python train.py --parallel_block=false --init_std_o=0.00419 --lr_mult_up=0.888 --beta2=0.95 --warmup_steps=276 --schedule="wsd" --decay_shape="linear" --final_lr_fraction=0.02 --seq_len=2048
MLP neurons of a small language model. Each row is named by its layer, matrix (gate and up: input weights) and neuron, and shows model dimensions 32-127. Each number is 128 + 24 x the weight over its row's rms, rounded and kept within 0 to 255. Numbers have three digits each. A neuron's up and down rows have the sign that makes its largest values positive.
After each neuron's rows, "fires after" lists the tokens most often just before its 100 highest values on Wikipedia text that the model never trained on. A number after a token or word is its count.

L7.gate394:154125134146142119130119105104132104131142139100106132155119113125130112116124103150121138149146129086122128107117134103178125124119133122184152114145168097152148133171112153127146129129123158124137128113133114118153148153118166121158144133130112142132130143157211073144125080133107128199
L7.up394:152163145104087143136139135126118135078127156109194125133103143088117115148148119108095116158111131150159119122126118137131141135143096086110102164096116111107089141114108145169120140114158138100164109115102167121121125140141115139142123092138082153115121147072142088118119138142127092132
fires after: " at" 26, "," 12, " in" 9, " on" 8, " In" 4, " an" 4

L7.gate1324:163117141120133123161129168130097086175096127104128140084150116182163128155132159133146119160107096140089128146158127143167134109145136113098159130115107138151105130116125163104128143112134095129143156086107120121110087096097127125072112132129125143144115135121119146126127139104123124158
L7.up1324:143161143163078127134136121163102116136147108070128153149103061110134165155154141149146104123130188159131106112168099071130133110108126120142160186150114119108147138124125114131088102145156102116123131115146120126129128126174114107118111116099117143148119146118161147149130131113142153146
fires after: " " 44, "195" 5, "199" 4, "200" 4, "186" 4

L7.gate425:116119102143145099156158087132139117172137113151137145089158087119117102113179107164126129127110093160120146126114126066109142144105122092162079155142135159100147104123138114152115117100075159108131062105154122142116125119138125126105096117106178181103104147136149098118136144121133123123
L7.up425:110163101146172131094139159176142156156155105112091146158112139106135146148134096125149158170121114155135126133080092124120112137139089115144140095097116121120096159116111149176110131170097073146113106110134129136128144160145165131095093103149109140106081119131150100158149105099117133173
fires after: " " 53, "E" 4

L10.gate1207:131096116070148121103095081121133120157184121102151124129122123126104145117135109140123141113093134129134138138096102116135111156099188144096118134120104120158105098166095095123149117116132142137110111139139124140169099097080200117147142137123100173125092101105159115150124140164102094125
L10.up1207:143179144110090159129112133101130131110108135133127111130120118128166129113132092112156112139140095132117088143086121149148102149151135140111138162177138145116125131117111116142120123127081145095151218089131106138085112119169099186151114115111097158144105163157153154123112131121108125098
fires after: " on" 35, " " 10, " On" 9, "On" 8, ":" 6, " in" 6

L8.gate89:154118123111146135137162139123136116118101118118150103126129107124154091156112133130150106154153115142105111143124128119170095132120125155144112140122098132134154104128154100178156100108134147145123151090099111171125148137116102168087116132138168128155170141176099108126148136162158152102
L8.up89:126106125144122162162112153144120123109101121132134123179132130161165105110169124105163169104128133186092105151173101186112112104127096149153113111176125122172133133124156138106143121148120135088120127135120111137103117118153127174119110117174144132157163096163103120168108124124133113134
fires after: " " 27, " |" 25, " St" 4

L10.gate287:132102106168127155118139142121157110103133159125191127154094130147137148132131161127115163132135127136166167187124130127117118143128150142144107083156082174126145125144078098108121122142146147142138126114116130107188089171127146088125120140139141135106088158096120132148089121081160129089
L10.up287:145143140143119124131123137137117111132108109140167139104106136141096142093179155142142133153105143157111153137172105131097083158154116109122108138093111136125116111170072105102152116119150158125104109090092148170135121116129133088162131109122086118122149084143147108108148142147141068153
fires after: "–" 36, "|" 11, "-" 9, " |" 6

L9.gate997:114121094101112141161153132104120143127065073136165151129171103165166129159102100148160112144163125135118113109144113120118068114148153095121133149128094108093142130122075142138137146083123164131131098101108120145125124166122118107130158116134144119133113189153144142129125164080090154129
L9.up997:133115133111153140123142148159121157126112171136123122103119101106152135120123122143085137127108102085126120059092130108121069104117164165126120136132160138137125134171144110150107090162164126116133088168135140111100144095130080112128137158146140142124103139123136167168124109115160144149
fires after: " |" 48, " " 32, " –" 8

L9.gate325:138110127160110117162100168171107155098120124124157116129122132139134134128113144143117117120134065134115138148111136176105123118098127170106157124157104153115131121137118192115136104128115190139141118156122142164138116132142115083139164113142119114103092160135149144130109148117137140160
L9.up325:125144137115159115139120119115132143134148185138161163162178180151125158067101126110153164175126137156140083159124122162095120117103155114123091141130097086100153112126121132126124115128100147103127148101080112133134106172141143134106120123128114152128171082122148102182173138124109127125
fires after: " |\n" 21, "|" 15, "-" 13, "\n" 5

L6.gate432:174087126144123134109166124091129101139132125089151111119130120114147116103153132098143113108137171135125150109125097182162117115127148100136108154140149140134129161145140118092100101121120135112112107126139134096194129118149134125114108115118149134136117152134151116128095111114097137136
L6.up432:119124142096123122118121112138136168130135083134062112107168157123133125121111158104082160148090140094132162150117090156136084123123147160136121125163143146118126120145102153141118153103115146104174116082161112094170113078090172171132133095083102138133103121133149111131122138128136150140
fires after: " " 37, "\n" 7, "|" 7, "," 4, " World" 4

L9.gate1296:142121117123198106121159132141126169138111092112119125100115112110163138110145149143130124103130163137134138131122116113165136118136148102200118153105102165137090147145096129149123098152130165124156142136141134127148119139140147102118154133151149109141117113119130120139120111134073121094
L9.up1296:134146171141157144167133116117118157122108126111119127134172150101118140125163144111120137104141104141111150124151081156126128131109121146144087133158094127126110107119152132143086112172112122120126115145115132169136093163119096084130146087125090157128102108174137140147126174105102156099
fires after: " " 32, "200" 12, "201" 8, "197" 6, "199" 5

L7.gate154:120145138198120163141126156126168164116149137107133166071136139143155156128153136111159172130115199107154153133106161142127097121133118091144149097125122160150141133125123129156120135136163135131115128157145124072120142089100201143108091132154169100129156118146159099096129115110125155139
L7.up154:155105136090148102116131117165138160131141163128135115125108134151127142120149090145122147117158140141145116151196115143170129133171108138173113091146123118096148123113116170119144136127134123120110160128128106110131093155111145148127116135126168176099117131133146118110105161110157159150
fires after: "," 62, " Township" 4, " people" 4

L10.gate1023:151105098095129101125142134162120144151107116126102127099123146147154122105123128152130087143152122119125092169107106122097148098125134116121127172104140152101157098129103112112114137095123118116090127120112116129152110140133108136128121161145179151131069195116140172107120137075135101134
L10.up1023:156111109136128142182106131127103110099165107131115092119141132117126123118148159136110177129116123124125119156161139111076109146130122086153115162131104100130120183087101143145131144106111141131153165148139154073097118129135132135146137125091113130132119138108157116172145140123116102115
fires after: " " 25, "198" 10, "201" 6, "199" 5, " |" 4, " from" 4

L7.gate433:148068138089109132107111167128131091146143105138134111111102105138145112159141136120127124150101146127099094123148085124130113142172118143130147153088110159159090135115147146151139139135093106098182117112149136103117096137138126133112128153163133111123116135140154130135126129094091145094
L7.up433:136106136095164125121099106076146137144101140144143167122102125115149142124119086120136165127158161067124128120103145162148104147130079105101101115147138137096130126133168127111126125129152124091165134160116167127122118174107140153145159140102110136110102152143135111130113117148131102120
fires after: " " 27, " to" 14, " and" 7, " (" 6, "–" 5

L7.gate779:128124125129146103135121114081098110113084076069173117150134120110095058138143091169125126107124145134167164153140099123121118056132167147061147132115164093142122145168142101159112100132150127134118108135145100080141101166119152099124105127130109188147127135156091095124125168129113090156
L7.up779:125125100097121106116130101130133145124104117139148116124131084129107060108130159083105113127125169168140065101142106174093144106173130138150106115104089107114158154161138136128091064094121135149156151146157137105137129154143108130130115160146115125136105107122155151113103141085143090112
fires after: " " 39, "." 18, "201" 7

L7.gate389:138146111173149164144139149095179161140122138131181123121117088141120153149108097112102118102159085132077213159128142161126096150132085121132090139114131136051119131159095112129174136154186149155156137166136123101146167124138124122125117115124093117116114157151143136135134128111129093150
L7.up389:138091113116136096139095110121148137136107138112091130196117136087126147110156108115116135122156148112157073141062106129173114120131110140126143102115112155136099156127088127176145107085107136115125100180176118124111149098110120139149117121140144147135096145119128123152104115146118138124
fires after: " " 68, "–" 27

L8.gate666:140182118167115120144102117112117136169092151121087115097141133129120114169124150135156107165088136095159142111089166137170109144142130124123115105152119127156117097167122120102135149123121131097109102140130108100141115127122142131132112136106164151138120179095143145159148125105141096115
L8.up666:156183123078160111080114194133107134131093114102154136144108181145125154119110142105117117127079097144144114133104120123132135171115106102161112119128130192133121088112108158095114138119140127082112106125144173128114094134140131097096139107153187120140137168135115149116109116145133134107
fires after: " " 43, " (" 11, "," 5, " the" 4

L9.gate814:131120091151126142130168115118149137118096112124109132132132075131137147164133129103150148141101114116096097111121138083163095114086109123185107149127091129135159105131158143126137102101152108183136147090118092118132135141096102065155108169153086119139138157122080166122186141119138130122
L9.up814:138123126132159132120120128107141131092099121119131130133106167110091124142133155135126107174084146116070140158167146124121101108129128118107159113115137111137124196157115113124114136077116103128137139160164182150125093126154168130128180140159173106142144140132104117107117147156117136100
fires after: " " 83, " (" 7

L10.gate1154:123170104109156159119133101159122124100146130099094115111127077145159135111133097142090125150150149129129108115101158095109122132149078138154122084100128115128135133102116167121119140144136127120133099128156122188173130118143131119104104076114157125126099112131155142156139119129136133137
L10.up1154:174103108157098148132148119128106148154131122174167150202130119144149161147177121114183176096119125109123100128107151141128165146062136132153089092125100151130118146144121137119115093149119109136123134112165136140147121146144103108121140179143152132116123145140104072114155171101111150141
fires after: " |" 49, " " 9, ";" 7

L10.gate744:165167124121118128107139131150108113156098129103136151159163163098156122121146146142105136089116159106132095153117143133144134117114116114141113165132103170130110137116117162099117109103111137118093084156120094119126082135136115124081073122045152104085115151148137115157149106098134159116
L10.up744:147145052123112124123144113127152175131123141133132113154124149149163115146115122125150171141142141124097137143126134133119092127120109180130132131153114171108113128163105074138136111078162158105136134150128128116154123098149124148086072102137130178073148130137111114126124108100113140108
fires after: " in" 48, "In" 12, " October" 4, " In" 4

L9.gate562:140105165111147123183183175139153146134123130115143129142070152116093188134141147154141131176111112114145164101140168128107140141146142094125141113159102134124140122172105167122139111112087109146110107125117134074149108182104128081148122120109135167143107175167132139121080089095122129146
L9.up562:132085135166138120110143095115158160152098154148129115164140162131076150087069109141110167168126129147106088085126117099135105089097134123137157182142127135128141127123165104121146121132138153121147122092122086148102104146100152127096157127140138118114110141125158143091140138090137056138
fires after: " " 54, " |" 14, "|" 6, " Apps" 6

L8.gate354:166125151088154135120145156109099106129122102096153186111129139058127101084147130147120160156141125168105141152144146087145138108147095106114157111166132137100098113119135137139122123104148135144145135125128139160149119132168099119122109157114137133151094151119126106094099138142119152142
L8.up354:141122158112075118136147144146117110183148166103090160116186124143083112125130140145148133123112105167090125156140107143150189130130082124150116102138129167087085131140149105125081145134161134133140110110118117132093183095186100134112161141109125125129117106112138159142114108193148116144
fires after: " was" 29, " became" 11, "uki" 7, "120" 6, " is" 5, " as" 5

L10.gate324:178112122135105080123109195098077145120127130099062095096163144118185131137120113136129118129113096105109132121136107154178059121135100118142183110101120130169096092101122139104134108126131126147105136147169086110104098112105127142193138107152124150121121147161133148125117089117112115137
L10.up324:129112106135103114133134104083105141137136131099115116108125158113133134104114131168117126132132106115095155125077174146159094123124097135120112116149140122110110104098108146139105101133130093105137093139152104140099127173123166133177131108141126134128140104148119130112095114142119106104
fires after: " " 64, "–" 11, " (" 10, " +" 9, "'\n" 4

L6.gate14:122121119133135141144093074182144127104116105104161138089156146116127107079126124141121117127142148116151189117150091130148129140116120117078093129179188138119140181132123119158093089107079157130147132144120131150188139115111190130134084150124131148129092113113149131135131130092100147127
L6.up14:126094141108153096132107169151111108163081143100143134138105105094118168148128146107145126143144132150135114108101106136152131129168106101143149163135117155105065103132109099119133092108102199115145123046162136137130092148118128130106112148119071136138136136165172126101115132149106121121
fires after: " M" 21, "M" 13, " m" 7, " I" 5, " H" 5

L10.gate311:078123092127099132178147137170119121108108134091137172126133114166163135127084152121157117171162144122143137107116169129136102130138092133142111143145133157127154144132139108096116088148134152112137154155152106165171113083145118118088136117116170115110069164138152133135137134171084122075
L10.up311:172122191144140121118117152120125171138063101123127091145083138114121132116122120104148146108090122112116089152136144144129118181147141103143141148132106139132092138123146148119096125121095101144100128133081127117169138103137146122157083102146143168156133109120112133119108172162119166098
fires after: " |" 67, " " 13, ":" 6

L9.gate12:112126160121101094161138093096139147144128130153188166107120117112136088149152092138174141139127129100126125148159153115130108132132149154111101136091165150175174125152083093137163144174159125147151128135172102092149139120136137148092144107111117127147109081146132127162114107179115102105
L9.up12:111103105157144119103085097105157127157092144124153156128144119143161157131108157121112125137121170096159118139111138157181115127167145089105128163147154092167114130111128109133136149120117125109134162124138096134144110128113135110123148126143076139174105158174113121140155115081098123132
fires after: " New" 27, " in" 27, "," 10, " where" 7, " that" 5

L9.gate94:102105164099111169131155131145087151110164149058085139150120117116157150123128116165141156072178105131118141211127132096085094108125124117111098119117212142102156148125155142120143151162122136112163149156116103155100126142132178146138161109128154125110105125125135102132074155154151111108
L9.up94:105119107096092121128098092129169127142107105159151113146128136115150109146131140146120127136146114109097163138142127070132122110151079119141130132159156142115119119138092159159114086137182168101126095155143072098165115116105137097153171115191069152110114156151174109129083123148109132137
fires after: "–" 64, "/" 6

L6.gate101:158139109154154164181146115126140129141152123111172139132138088142172133123168122160161110140122123159145171098110148146111092130089111130139118153136163142125123118143146111134149138158134124145117110143150130159115115117138127155139091131132181125105098109113163124170143140169141136148
L6.up101:178075135127125172125140129094104136112156126125164095120115103161116144143157123164151088100116132108105138132139116093065098147098140132113144139131157101123129132150124100128130121126095124146153120124152126096173150125113183127125154101122106118130137112155086152132129113140114106113
fires after: " " 35, "|" 14, " (" 7, "–" 4

L8.gate973:131138104170101131127163098131090185111171175138141118088128136119155115104119168192135137137156097120086125149105129093144109113145124137154129146117080172126100101151118101170129148130128129096174156105106124131132122140107128135108139158104143125089116139103153107110094159155091111106
L8.up973:143132107125128138159077134135129136123116109143139123125140152115100136150106136112112133128109118151118129118164104112109150109192068142144144144125150125133110101096142085146130148085099146131125122106145154091136114158160160141117124152101139134121102138137137140127105121114130132134
fires after: "198" 16, "201" 13, "200" 13, "202" 7, "197" 7, "199" 6

L6.gate658:137119105127132089136125105098126140117145112140139164120159103098119113115172102205131118109153137100089137187118143095133106103130134108148112132095162128101122090141110127166135159119122157150181127132113106134126097135088149109162125115099125104148147117134153086143162121096141120128
L6.up658:133157126139117126123064106123137130100131127106112120134130173119143110132115104143122122088101100106103124131114169103137130157134146125127126119118149117117126129156126173109127161113098106123098148097123094139150121107113168112101159121092116108103110112133134088108155120123122122134
fires after: "," 43, " that" 9, ";" 8

L10.gate1037:151084115125138125136139137164083122115118141127143150139135159130143108129146117114099144119149126118126115114114157139088115097160108155140102166109107175093064140140104168120114123114116136116116118141152161127100107121138133140119109125127156118145192139140117148140144156117107088147
L10.up1037:113108105111136129148147144100148127131120113108158093111096131130190115197108150142116074119111135125105132099138137154090107133151120175142173142089127076164139169112083150103117147120154168110117156102131129166128123130151136163115146120120168118109163109103125099155157116141129103117
fires after: " in" 27, " to" 9, "," 7, " from" 5, " In" 5, "5" 4

L9.gate708:145123127135135115115139106135157099152153158106134120142089109165133139144110141118135126080130102176124146148070184148130106110131157089135161137118128160150111057152110170097118114148071124126138101146132087139164101122085127130111120078113146148107123146104146150121130078123109133156
L9.up708:138142113148125140121134114098135157141113084121118108119104151148114120130164149157145133101170110124145093116122133148149089117128154137159111136152100106132153107131110127081171082143071143131120128121123148142100123114147169106100182102155128136134117114147105120063111154130106133146
fires after: "," 26, " and" 14, " \"" 8, "." 8, " that" 5

L10.gate485:107146156158145128140147171141085123106175098128154116160146118112114126122128128128123073161178126110093085128076133144141104076135134097119136156129114117126126072077072170147140122151124121162132101178154102125125100116181133082123121134144131121158114132121134128169124133159154127116
L10.up485:122145123146106091118125100117118180122111133098110138115110124158129176127109156128133118141094116123107137129145124142129114081122107087126125143156148136143152128155118127130140115156137109129189129155126117138109115164148136096154083115124139112118089148073121122140092145109147133089
fires after: " " 40, "," 21, "." 7, " (" 5, " (#" 5, " ." 4

L6.gate237:105081167143143154149144122126143143125124124179138121109152071155175138157103140102184128152147132172141135124110131116100120100140147089131114150159154116115120130120135127095090168128189112093148119117142136156116126176096164113168119142133120142124141103140110095109130112136136142154
L6.up237:158101106107107160130122132095106103093153084164173099144112127165132119147130129141086105151128158144065130127110112088115088135103143115124121136146116172091110123147115112118161122186143124127129122114146110144079148108138139138155143147126122153124097149101092132157134143127133130084
fires after: " F" 32, " " 25, " f" 10, "–" 8, "f" 5, "|" 4

L6.gate1011:118119125183135144108149089124123155124131108138124096157119144110120157083113132158162149146108123106138116150122163077094086114144067121135163097160108134110167130141110118127101094138176148071111139126163124129109162081101138101147122071129133149132132157116138111129144138096133098091
L6.up1011:119152128140116141146135143094148156107154127093152132190129154093124140103125093172134154137178165181096159161144152127147175135105118134129153067135143099094152098126175143142101136127114129115138112100161138127146132131137137125148127144148108102084164178129123131091104100139104147132
fires after: ")," 35, " (" 30, "," 7, " =\n\n" 5, " Niger" 5

L6.gate496:158163082194157143152154133135103123114096113155094123161172127094134124107100098132180152109123116121132107104153145103163117103141132133118105109163106128075108133141129089141106109106110134161150128117106142104142129127142135122116146106143127100190087149086109113105105125140122125097
L6.up496:145111143133117124107130140133162062135140097135155144156070130121140154122128146111128162112121137158134138146150159127108136122123092144148141107169165087160101123141144121124141129126132083117109091133112103163132137129195135083081113146160130146115074137161109135100122094125135127091
fires after: ")," 30, "." 17, "," 11, " a" 4

L9.gate499:126127127106133165114117133150129158104137091141135123099107142135128151106154114148095152149126140111135127129102107118118122124113142118147148147144159085129130160151160131160114076109124113097122110130127144117171119155134116075129136104132140097120130113080133095097137111112128142134
L9.up499:152140129134125162143128163154113117129118117147115116104129130158140139114151114078156125161151135099107127150094163134181110151112117092128083123088094115154143122087072131118125136158163103149195150105163109155165083100112125118115082122105087159116110140154118110076109168153131135100
fires after: "." 30, "," 19, " Gl" 7, " " 6, "7" 4

L6.gate1105:121159132126104115106091135180095113096129123148137177161110111133076104105140116099117115114084177121120131139137106107122118098150132128123120106137159130122083092114122126193115130143128175132082151130133149183131103105144127159103111155136109081116152161162111159143152096135094145159
L6.up1105:108155103154113144105114160123105132090162118152138147153122155118132131059163109106147134146092108120139166146146108138104164110138133151135131096123106138138106115109112196164107121160161133112126120129135121177095146136147114155084108166152121135117184120140128156140120058099137122127
fires after: " was" 31, " were" 7, " extrem" 6, " is" 5, " been" 5, " not" 4

L8.gate1124:114181094159135148150105153157151107142144155074135129162088114161112138118125110102129170112157167130079101149138105133124095137175152107129137156112154111146126127138158158125137189120152104125172104124085129129129094151099125164133105196138141085146162129147100105157130111159120155077
L8.up1124:114165140107112164152133114141112183137143081098144114123140119097113117126153099140111121095113137161150100109138121108133109156172132132134132141150123074149159133101161180135126154118141138109155161165142133124082164126107134107136151121127143098127133096166097085099116096107133127132
fires after: " was" 33, " and" 8, " is" 6, " were" 4

L6.gate151:167138078132152130137141136116132083141140096114118122129141108124133135096123092164184134138137169143143157111118148124084146146131128123142093075120151150146177138111132131147138092093123174109120098123131109189152090169151138135132122105157129143115185125096152144086115093146107152126
L6.up151:135091125150160112164098123166123132159142114137103109113172132112125129133134081158126142135144094173085149168110081147118131116111110097137114110157086107093118132125158076128142121155110124132186109129119146112164147101135121150119173103183102148135171126128143142124117100131131113140
fires after: " " 65, " (" 9, "–" 6

L10.gate828:115138122138133091188123111123135105141151153112140133149112129071123124173135125146184145163135141130103160119132113140116077129144125124105110140158141106138111087169080159135113133164093135140184111128121145146145144172088149130143134163137167121134111125120128136134148110127143078154
L10.up828:126140131154090110134157117136161151137148184095098098109116121128126138118159160113103165174149110120115136107125125128139126131136138132137168113117133138111109141147106142133124090113105136134166136097107155148124155106071157102105155086157150113129131137094114127113133067083097106163
fires after: "," 49, "==\n" 10, "=" 7, "." 7, ".\n\n" 5

L9.gate5:125115096122150131155142129133120094155135135126099067108167129105162148155125182163134124136110111120152117109093124093103113094110176131106118162162131108163147148121128146100171127127149160166175104128162121165157122100159119133119129089154100134151084172133153043127132111105147142143
L9.up5:126139121109141107109107154164094109144127159128119105163079121129171135110137114135117095114147102157143101116163124100114086113111104099137132099102120126177135132123126087166173158137149111118155123069149206116115154133091118172166153141148089128093117129099127157105145116188126165130
fires after: " on" 25, " " 13, " in" 13, " Act" 7, " to" 6

L10.gate820:151127071112118149143130091127105113138144164131140103116122138135119102072172084111137129162153076123140127137129137149104157105116131155133103140164137147090131088167120164172106127125117140164104118107152172121153111146114144127161108142171167139144139159087144129131115147113103162152
L10.up820:092185140145138179112135168143140161106096154112106125159158122144158111143140106144138129116141130087126168129112144109135074113146126098100119145131141124127093072131084144136091113099125112102110165099129135141136128157119133109091130121141114183164131113141141094106090137139089157152
fires after: " Al" 22, " H" 13, " al" 9, " s" 5, " m" 4, " A" 4

L6.gate849:127139103095174120133091118145112177160121128119096151114121149098139128100176171149153147091145106107116123140131133089159050111170137153124139136137130118125067141121111124155151126123160127097160146154157118103113141154062145147141150133110129133178092152125170100155086159098149114144
L6.up849:156124123126120099115092085154121162135148109102144115168101125140145106120141121123108117187146159154128142143123123135163120157158168079144142103137080132055126147126134168120122123129132193113141150109123099115093124139147146122145112135100103119138128177131179110131127127121132155128
fires after: " in" 26, " N" 11, " In" 9, " (" 6

L8.gate722:148124119150136111176119119121108116098112137137133107124127099064140147109123104123122140134160158115141129144121133149100079074150109175145150139122145122152130122143125132189158118155149162138207139073134126113119119145112122114172096155102164144149078141142153124121121126128129123133
L8.up722:109145108117132140156162088100121139113125141089133111112142123056119124137176141139157130165104124089033145157127121099140123093144131154150155117106132089138123114095124112113147153165127104176149098088147123092097118141073170079144158133138141108122131161125120136135166131156159068114
fires after: " " 24, "201" 14, "200" 9, "202" 7, "198" 7

L7.gate1170:138104133121144083133129122102134116135150109161141152075116127102110108147166108152091120111142132140162170147154146112109136082145102136157121114120143106132147098123143134148185094154136145148132095126110153136125135132146152154145149187114121084123082135190157137121135088159133155140
L7.up1170:165121148110124119102133135097090127141147100133133126123094145135140060173099130085113159110096147102164110113138106072107147141153132142137150146110122096120144093113137173110152127162116097162113086138115113138130110141129143131105153132149104061124123087158099151096173113165143133085
fires after: " was" 24, " is" 16, " were" 13, " are" 4

L8.gate410:094109146204166110173118151113128080113095123125141095081159139122130110075106201140153151140142121128125115143156099160113090134117124104118149126112120125164157143143103136141132124098112145119151095159118130092150094160131142142139100148126146104128108144119136142105129097114095087138
L8.up410:136092114154143147142124151129111103103134105067094096136133141125153099086146161126114139085105104132142148140123092193124123154092123125095165143143152127151138139153101110119131142123171136112142156178117125115157123116144114097181082111157087116130112062156146126154144115151127140093
fires after: "|" 21, " " 11, "199" 10, "202" 10, " was" 7, "200" 6

L6.gate1321:149104090130141111127140076149120155108133155152103129098091124160140098196118114133163146133123133149144073158086113137111070125116140158122129123129137145128097129152155118153136165174104134145213150150173126109121118155114102134112171158117135126141116089128114130155128104180135109078
L6.up1321:074098112106121138102133128154144155150095096126146136102133116176183151100178133158108144082113088115110102105136138092149090129130174128152151131135094127130082131151118121154110112158145123125189138149112103096105141101163131108077082152150151126099140098147109129147122108132069104126
fires after: " " 52, " in" 7

L6.gate209:117183112094138129088147126123123113116139112146153107129176158143137114128119159142142174146146124178147140129101115178153157107105095129124120150081136118114109126144137125117127155114102103194128132158102130178135120140101136150124138177177144142159121121122120124138118115163111145130
L6.up209:115137187096079175091136132122127119134142099098120115167130115112107105147122158105113106179100078134119135129133125114131150114154120151109126138105136111145147133129141135164156116142130122129136149180135142175079089089097120095186160130123100146097114170118111151142121182121149144121
fires after: " (" 43, " is" 6, " was" 5, " the" 4

L10.gate919:150102098131132138129132141094135153146115148140114126087104165111127113098111174060148139133099134141164147125100134188090094109107148131171133160139092113158113091097124148106132135089085147113118113141159127098120114165146141133108084153163157118126086130127193138119121106115125168136
L10.up919:113117135122127123130142144157165167119147120114114092119114160115088162129108100114149112111120091100116128139112125084160133136155146125149116183154100188103111072071127143112174089114094106110138130127145090156082112124127133094119127155148121133100144137152148133117125146138107112132
fires after: " in" 26, "," 25, " to" 8, " January" 6

L9.gate1182:135122099122136157075136113145122162133096162162115114115135146105111164125141145146102148183131117131151119135093138114138115134134090108101155120127101107095138142095136163124135123159152123123160131169108131124146093168152156146138126093112111099082096140112155135100102112096139117175
L9.up1182:143139107134118128121124103127089129197127129146129112132128177184112116119126116153111144183147123124097122131123147154095137129103152097129134141103150118092131154109123127132124138140111173178094108166127120112120109153128128108145139127129104098099128118157159109135113125139116109131
fires after: " " 40, "–" 22, "-" 6, " —" 6

L9.gate924:134141114105128114139087116134116163139124134117132103153160146125085145142167137140088123149153147103142130131141124132143111130125142082179079124116107105082131107121134122130101121133143139113119162111127180107089119107151112072110174118139135134122111183172147096109115111126101129114
L9.up924:165097133156155132132133113161125110139114122101105135113135101088154159109100112157109132140119137166081096136131090117159124098121144155134163114162076148134118133120118091131197123129179155139153151148152170160140123119140099118120130118113104127152124158102103156147114075082116113127
fires after: " " 46, " (" 17, "{" 4

L8.gate822:186132125125120132130113132115137137142167136149117100129122159150159091163153142149085162119147116116096130149109130093125157107138123113111129159170084145111113154123135139145122121166130130128164110141142159147082145135089128105168156177059116132093122146142119112078125114104119160125
L8.up822:183130153099115151120117139145131149130139142126121158113163097112156123144094122143125123115137124141097106166122106069125122142123125140166105127113135122139102106112140132127120091110159131174163101119123146117114089134146137130147224148123133127134165168089103086128139130113142164135
fires after: " as" 23, " was" 18, " in" 14, " became" 7, " is" 7, " been" 5

L8.gate1268:104168082145200140156144086114138094096090115117186140129142153129144057132137107128163094156152126112113111119083099161150117078155131103148138127149106135150151156147133155155120109117139126114153151143114125096130113189126158142142080128119096117137137085136127130174114102095121124124
L8.up1268:132140129100110142089142108157139152102149132106147159170116130149122141153131105129176179126136185084144097116133123142124144167105117120093141115083078100091132136152138064120130104137091128173151143118113097131153145141156149147152129109131117116149099125147152098126142154125137132123
fires after: " |" 30, " " 25, "0" 9, "|" 5, "5" 4

L6.gate1129:144115093143145132178163158141133117118053116105131137128139147150125141089122128116151163172145126103163110148143120144140143114144117123147088111140150146150094173152123137154157098122126184153172103135184136135146105168120132124113124152106169162139112073152148114114111096104111103147
L6.up1129:125155130117124132128151105160141147134109141089098110142164123130127130117129101122137097130140111143131176146115119157160124148168160159163154115068145139148136119134167145124150109096116133066113135159120137145124153109144167146151135132180109111109121168157123184136134154125146161146
fires after: " p" 16, "\n" 16, " P" 14, "'\n" 9, "-" 5, "P" 4

L7.gate1044:111137143108132114119154125136163127138098150118120151117107080158170157183092122183133105167169171103124162117126127176127105137084152114136142196098133166142127101151067161166128115109103123114134123125126158140120153202105121134106090165113109117146134175207102095127149110110178120142
L7.up1044:125152100113141084108149178140149153132165135145070142100152128094121116153112080112156176164119147100094159132134154139106096156151160090133109114137154149093141120106134132176126082128126062102137127126137148103094121149124154129115133134141127126116120105157146090126150083079092150098
fires after: " " 56

L6.gate666:140104098132150131125133092104113105136144109143137126116147106088150160145118138156074110116144114094128136154111139107162110134124139093103116149100158144102094116086104132136133146154122116148139144114100086136140116085150114108130148135124168090116097154158153119156108112080147129155
L6.up666:143099119148119156172111146134122116127133112099127064176122151106108156097146183151086138128150067116089157124120136136167128114166072130151112093095173104157108112156104143099159118152158088128119113047152123097127122121123165149150121148142116118146108141103118155166148115114153157125
fires after: "," 56, "-l" 7, " New" 7, "." 6, ";" 5

L7.gate680:169085106161166129110149117121156116103114110126142124101159097066099101117153131108096119136144136129113151128142145134131141132099138091161152146121104120086097129121136139151139114129159162108152159080096147130126122161142128126169140138164115101153074118158124170146123092091121122118
L7.up680:131126082121154130118113108162137112127113125142073109144161144132117102160137167115136105091126159153112107175098111145119120132061159122121154115148140125125099138179124137151127105115131149135136146148128154118104134091137130124135096127137158141119152097151100100154111100167136131102
fires after: " " 31, "0" 16, "7" 10, "1" 7, "3" 6